config.toml
n_layer = 14
d_model = 160
n_head = 2
n_kv_head = 1
head_dim = 64
d_mlp = 448
vocab_size = 8192
activation = "swiglu"
norm = "rmsnorm"
norm_place = "pre"
norm_eps = 1e-05
positions = "rope"
rope_base = 15000.0
rope_fraction = 1.0
qk_norm = false
attn_scale = 0.125
bias = "none"
tie_embeddings = false
parallel_block = false
init = "trunc"
init_std_qkv = 0.033
init_std_o = 0.0
init_std_up = 0.033
init_std_down = 0.0
optimizer = "adam_variant"
lr = 0.00136
beta1 = 0.9
beta2 = 0.95
weight_decay = 0.046
lr_head = 0.00479
grad_clip = 2.0
warmup_steps = 488
schedule = "wsd"
decay_fraction = 1.0
decay_shape = "sqrt"
final_lr_fraction = 0.0
batch_tokens = 16384
seq_len = 512
doc_mask = true
train_tokens = 165400000
steps = 10096
dataset = "wikipedia_en"
MLP neurons of a small language model. Each row is named by its layer, matrix (down: output weights) and neuron, and shows model dimensions 0-159. Each number is 128 + 32 x the weight over its row's rms, rounded and kept within 0 to 255. Numbers have three digits each. A neuron's up and down rows have the sign that makes its largest values positive.
After each neuron's rows, "fires before" lists the tokens most often just after its 100 highest values on Wikipedia text that the model never trained on. A number after a token or word is its count.

L4.down248:088119134081138105115090165127091106096147055147083168078150162176107093118097133150133057071103134123118156167157122157166140144043211071117115117164087154137115148175174119137118154179097107125104114084139123123125170155184162144131161152097135122144098171147108147156145181121078147123116135174153079207094144110057133132072123136151136131082129227117106076128097141105112129118097160147141151152124170137103130147116108131157096112131098170158111122160102108159172117097074077
fires before: ")" 23, "9" 15, "0" 14, "8" 10, "2" 8

L3.down107:112103114145139125082149135129169173154119087126125053097171118163151110148118137124145177102152160116164125128188177208126163102151108151156152161076125131143118133139089134136124139077112050194187072146151120195178113081067140134146204115094107167075073097143136195126071146113127090149149130112104152130129106144128138188102120156151162144143137177110168160159141088141108100145110109127148122073123100146164119156170099176082074084143147103067107116125111125090113140173089088
fires before: "8" 32, "6" 11, "5" 10, "2" 10, "9" 9, "7" 7

L4.down255:080182186102158161127175123077136138085150076144130107159113166131155126094097089082141090076150105091151111150173141184073105057148115080144122098174122176110112159097137112103149136181091039151144156109065142179091103179153163199181153160134125091163121121190094171150106172116153134164077145166145145130096149106169140088130092114102166115117123154123110104137093086135100151105146196150161115089098099144114132120044119134113107098099110120151090121140154167135141096131116131
fires before: "\n" 26, " " 26, "|" 13, " |" 12, " —" 10, " A" 5

L3.down185:116155161120170127135111169172149067116133176222158151122146136139188151085101134104123158135160121096106132097054168181125139132150102145128129159090151139105125120135145117084088118122108131123109083171157083125122140105139143140165148112217069132146163136106116122144121080092151130175105128187124050135093188133186084102166122146179135107176166161127172083167088106101100052129106095141117160047109097141135181129084105157107091133097146157139089124084086143090116151128078140
fires before: " |" 22, "1" 17, "." 16, "0" 10, "2" 6, "9" 6

L4.down41:118159145107146133128116174098136072079119162145169077120121127132104090167093155115146143106112180117143115142077054092067099137098186088107130094101055120118161154171132103120150145210145074166103143089115149103157133154148071140181190163075140072138138122196175178135109095127124092145122148119069205179176163091117080152126126098129150121116116187114172105134108087071156135186133128129115087151132143155125133145102083141109171126112135116127124117097163081145095184123095135
fires before: "9" 24, "0" 17, "6" 11, "5" 10, "." 8, "2" 6

L4.down186:091061087104082074110187099132044090091115071144131164142153122031101110139102110153145070095084117112123165169142125083086122058144174158126146103107206147180143139157131125102142114198128157134147129109120125149091121153179141173116127134127121085123117114104133113170123126112127115127124066124089096151131114168116057102107129177170085117080174119179122073178128082165150177146156129089123136141070119119126091071136129117107108098137107137140168110118086143139138148087157179
fires before: "\n" 32, "The" 12, "-" 7, "In" 6, "|" 6

L3.down26:150139144159096158149113155154107206127142071144131150103133119162109149159113117096118110125126069094159102144114144102182201109158105151104186108079059183132135135155110119150112102184089103140134040157116156126101161192139185132131161116190144155138151148148088136141100154168151108081094090194103095183145078130126144104093102137094202110077100148118090126129157056197090136127149179095123116073088146094119085117151099130130179133139093083130142156104139166128123139126091133
fires before: "0" 27, "8" 11, "4" 10, "7" 8, "2" 8

L9.down361:086098185122156075101184111080087136121125152126130127111133075083130156099130165139122082111079150077130134176102102135153109144094138141102171161129138124127120167122130120104105138156150117132023078136150140098083141159196157160143135147124177076183105119155093138154140157133142040156134176120117092143179141139149135126136150147126103106103113179121105081150121085179155192218132173061114108139068137099120103096096076147080126106156127208112172131132134087141125132118076132
fires before: "\n" 60, " " 8, "-" 7, " +" 7, "3" 5

L6.down96:185118152182131154122157163066125120128186116129151125151149137165127073192101166151115152116116084112119140122134063149186101142082107147111146121097097142136088100182149096083173154122156103122144118119135174134179111134111064125179222155045158154130084150138156075174116112127168135153076159134129175099136202158124127161124135123150129138080106200152154167180056110116131121128147072135149152141159118145153150151159141109062111100167110152142141110084096130150193107125093145
fires before: "1" 50, "2" 25, "0" 24

L4.down4:168142201105148110134130060178105129113103114147138127171124129127119161106066084143083196195103121101135123190166068163134140106088159135167121170163166172154100105145118121158148134098098150167144200185167125156137118137200151097155119122136134092107069102151104114202076123109161116168165138101138108066146143106166124143099132100139151126039140131168160131144134139117068161102123109195128146140129047104110131142098089152119092102122125161119141141161141111168095084179106102
fires before: " |" 34, "." 19, " (" 6, "7" 5, "2" 4, "0" 4

L7.down105:099152126123135095101114086083110105120085120151134118113109100090108145096149120111146121119121123121127117087100136130136164096187150100122221179100170078146132196137112135087122092110188092127090082142139086128082139132171101158166195109183094170131156113146144159159172117154129082116099111109113122152113103148089139116157107130095134111132182181151099085132129121155200142182108177103158102000089103142115099110129143166168164152108140128162144140184050088160112167084115138
fires before: "\n" 29, "-" 17, "===" 9, "|" 6, "(" 5, "The" 4

L4.down201:132153098108122120137095212122141105184098098092100092122121130171088068063109115204153123085155156185111110135130213172121111147133156108198153105094091135163071109120164097156103097083098136168148103111128079068129157162157091133153172131100152161125105107151067160125127118150102138128133193132128139173178167136104176161114125163102143146147103104143155148079093085187153125089215141125130180108138124185120086169135159098192110131098154133129121131141084122149135138153100135
fires before: " |" 24, "9" 17, "5" 13, "2" 10, "0" 8

L6.down160:104098095102123085176118127155115105072092158137079171092147072156143090119124118085129075134110088152172164185107115090105094093119093196117150076096191144138096129159178106100110113183140062073149145135098183174112179143126158180104184134080127063138089118198140116125147136065067082179129085148122131125109114099129103109179181096195113111117136134147141134083121138134160078152114136068152138092125108150149082104140104105102145119152131171101110096109120103168108131123143097
fires before: "-" 48, "\n" 6, "|" 5, " " 4, " |" 4

L9.down308:139186120113191100186111162112124143146106155151123099156150148120094145109100118128146093135194071158092156152080154060151140132136108139109133139084134133141163110038091163148146105111174142152163092132119116096152122149099175145115107109101128093136094131162098168180147168110092173121069114129059133105180127122109131107150110170108157102139147162074147114185125072169164142100115119028139170140106137121119164136178151074139215195126062146130114139165167156098090146154121150
fires before: " " 47, " and" 11, "0" 7, "5" 5, "\n" 5, "2" 4

L8.down157:092083220182150161144121152165123152167143133152081113093150145130135111127129152045127145084129137189148127116101117106195138127145131152122188129107159119128172097172187087110121109155132109136164169202156121129192124125111080124140089155139150170138144183117141090155078120156134084154111169125175085163157101131152082121193104118177134112110158137134093131192120131142141124156101053130077104054173129091144126086134102152141127093134128193116169105139099104093114151091112056
fires before: "|" 74, "\n" 10

L5.down321:073108178183137151127184148142109119171152095169114138135161071130162142073110152082185136088136119146146107085156115145118153091138162194107128164129181106119127124121197123069119110114171048146118142143147171168120089140142110199159134111143117161163149109139101086176137110147139108228123111112151067125149094086159144148211092173134129095154150117122116118126127138138143156139038091124157166034145101124153098109102109128089120084139103133073143161136093121126116142095151123
fires before: "-" 63, "|" 30

L4.down346:138132117136150192118184113073068099088103128166155089162118093148138128104129112130179109154117152046142108135087159106136150084145085139095107133100166124079125069082141087091166114155176126145172135056098211142107157072154110121139063102162130127156102170089073134176157167078165161138119111139098111097137166188118161150109178166142101111117120114096147117130069079115092103128167103136127125157137133131118141210146051122097128104134120117072108130123183135090107103116166135
fires before: "9" 34, "1" 34, "2" 22, "0" 7

L4.down139:065127128109146096118097060103119095135134137172162103166160099193084063167103101109147075150083100130063196146121117118148126113131167173094161114127141187181087068149107120103154114158135146156165089074109174141132147140115191134157145113164089133132174117087105131123127163110100159127134128164085127146135111131122113093068073192105186104161150087135114094142131079160157137091183190135196115133139086161107144107140141074139131102129105084099167204112172114114147109144105129
fires before: "." 17, "," 15, "9" 14, " and" 7, "0" 5

L5.down312:115040177198156121082148165146093173147147188102103098142148156081133151138116108142144141107097117159075170136111094113156152085175126111051103160129130184142170130140130156092119098140127076176120097074115140152082106129040123158113164140147117114128109105127118145114121164143139168121177155109154106128186132125199147158129143096133113058110129173143110158071119107153030154153136120089100132152070126122174157080134128120140129099139113126110139125116122113071052103123084191
fires before: "\n" 29, "1" 19, "2" 10, "." 8, "0" 7

L6.down183:139156114122079137158103127103103129203120136080158143192127156170120092060125115165110087103160124130159063084106157158080129100141160091134120093119104096157126133130164096117090069113097122113161112105184075132085124186156125150155129143156108174165114113101123091184101089159133084194115128103166104104206124137135122102102103152120144105176088109131157139167176140086146179069170105151098134054116137150174113106081133104077160142123175162135156107084156125075133114110075064
fires before: "-" 49, "\n" 12, "9" 7, "=" 5, "5" 4

L8.down398:127114122114126156163184134148057135120157137186142186087145108154127121112116132125136140086057114181090168140113131124115157103102137118095136085077168118146130118141116124091134117180167064133144113138093169147061127111135153166130217131114102147141099104161094065144156170081116174179130082134081107127128092150156109101155192090067068102158096115119135101127063064168117175129085125087066147063113114115125116128101097128183091125136099192084143122116100140106115137093080120
fires before: "\n" 56, "-" 22, " " 12

L3.down165:136172134119159132095133142141142123130104120137097107123122179164133089158127173111129068076146094107145157189144141132127094183155106186156166136081102150118119138158138129155117105153170106149134146145176106115127133174086130190101118141142062155163135146115065145099174146081048167173104163105165139100165183100109151191056058144159184140104086217124144134126140094114118073136117112145150120162140099128156123165135158113166116106170106083117049145091128110187102059139104145
fires before: "8" 22, "9" 16, "7" 14, "5" 11, "6" 9, "3" 6

L4.down237:128176134184155108122184161114151065134075061148155106140128126158159060075099092039142103078123101127155118125146135183071111157161061127199134117155137144167116194163145114114146149142127106141124138103151216111067071158131111178166135119146098066149168137163084117106046153110142129163094111172115098143064137115142132141125080130117145157140123138080134111108100133118141141110098128169210134130149120163157152131088125096109115144115123126125120096092169115192158142100139121
fires before: " |" 55, "0" 12, "." 7, "1" 5, " " 5, "2" 4

L5.down34:082131104132136124144130166170118112170091123137193119113170097125173126159122143116161185078164137169172095096099077144077123094161099141068160149118044141112031175143144109126125130133057100143109107085158122137114124137143108139131151128158163110159082064126111114114123126155119076113164152176138156136092149069142159125110115143145118124153081138123190175128173120121170074139191145086107086149161126157131113144087182098132234076100146139084156156071114156128121150139138149
fires before: "7" 31, "8" 18, "6" 14, " |" 8, ":" 5, "9" 4

L4.down298:122134140209139187133135125102114156102168073118133080144126176143164136162122111097134090106080143135131075187113121155095141156108074094129146127173107173141155145142146105122064121198134098081132161136132152157058117177165152148169131125122119108109156135156086172158109158080130091119046091190104185163065137145101111063150091052139119154112135151125141102112079168075162075089157183141151098171082156153098110102073086116146099126113101138141113109117090130124142133149164141
fires before: " |" 22, "\n" 20, " " 12, "|" 9, "." 6, "0" 5

L6.down433:133108182185114115121160144136117084136155082146137189139177076109169165101112146082173192143161120152171096136171108146148193131123143171086147160133166123128107106139158114117172130126055034173093110135132140157170141143140130150188072081120161050133119161126105068127158086080185104142141135109124073148107088120152121086154149142132129087125140214130161118196133154152146142175047127125123151058139157099157099123158134157119139117167142106092148137113111133122128097117154137
fires before: "-" 57, "|" 7, "\n" 7, "===" 5, "==" 4

L7.down41:112113096133097164144109154158129151136159160181099120152085085091123136145120152154100169174096072149107153131161113195156148161125092124105148140064100136183142171142142179164087116081132104127129095117161227140086093073110118107144165092143151126160110163158126120101110169186141142138152164150132154094132127115087105118189157083167080103111097125114126144099166135125163186143182100150125115177106185096138096087132150185123134182168119067048169114146089155097136161128052117
fires before: "0" 37, "1" 20, "8" 15, "2" 10

L7.down95:134130121114163057143139184119075118161131163171181190141137068117132131045148115089128135157156119114140123146129082182203168148155156119137112145168134172116110129144174113153091130163134058162093091115135123151108148133119141174118195028199136130205132128085189097122161151161091106148144070130184077140154088150167097134170123135148130081084156141123105133108186091094123149149076112148130174084112096154115116100110135133116116094093117139146109134106130126106106156106096083
fires before: "\n" 89, "-" 9

L7.down66:189123153087156149106124085122088199118185111151132146162137102123123119147151110122152164192122140139126180160121131160122124177089133061131150158117078125186116092100117137122147149092155098175116153116044124108115122137123101121145218158122141176120144106164121135090073102127218095168183179098126156124135102143103063154126084086143087123071101156108111152220130107127130103195097098181162101113164147115133103090107106143129119173160155110111137079111123067109124170119105135
fires before: "9" 14, "1" 14, "0" 13, "4" 11, "8" 8, "7" 6

L3.down282:128135152126202118125170156120081119088128122215132114139118081155158184099166143061162177162183068053124141156119130119126158135106152140106140176098119160151167065165150123131194121121080122157085141114097154150143132094138116135115168109124086139119065142113107100119120139119135105143139138150111142125099152134209111125124131120178136088042100105133128185136149094142103089152128142126125175144134145124153161118064122191070101053091143105128054175081104138104132120137057129
fires before: "8" 19, "9" 18, "7" 16, "2" 9, "5" 8, "6" 7

L7.down110:070090167167138129126175080163134172159132182179060103152140128107138153103102131097174099108119182185152157163135128162098124063176162203156106093124184122134072138139178148072147121157132093165156176182163109156160159147126168158183153058127157104126148165132130110148126082103135102143120117122115035158151132151117139147171087170106113126146126138091182127142136084161112107151095114147092129087123156168121145139107092111164152119103038167094129114090126131159165108088148120
fires before: "\n" 78, "==" 7, "The" 4

L7.down368:116097113129110133027161084147110104113141175147137182121127065130127087092125150142103104146172111175074127129156144129079117149103100127134122144135175160147140134111186100104150145090192106177133117134102115235110153148115088086140183142077116098113102104105092110149170138147101117144166163143147088111123039138171139093131101086114063118194097200126121074102130103171129108108116117109138116064092139121124105123109152148145131072084132203101092124102119148114161195152115127
fires before: "-" 48, "\n" 19, "==" 6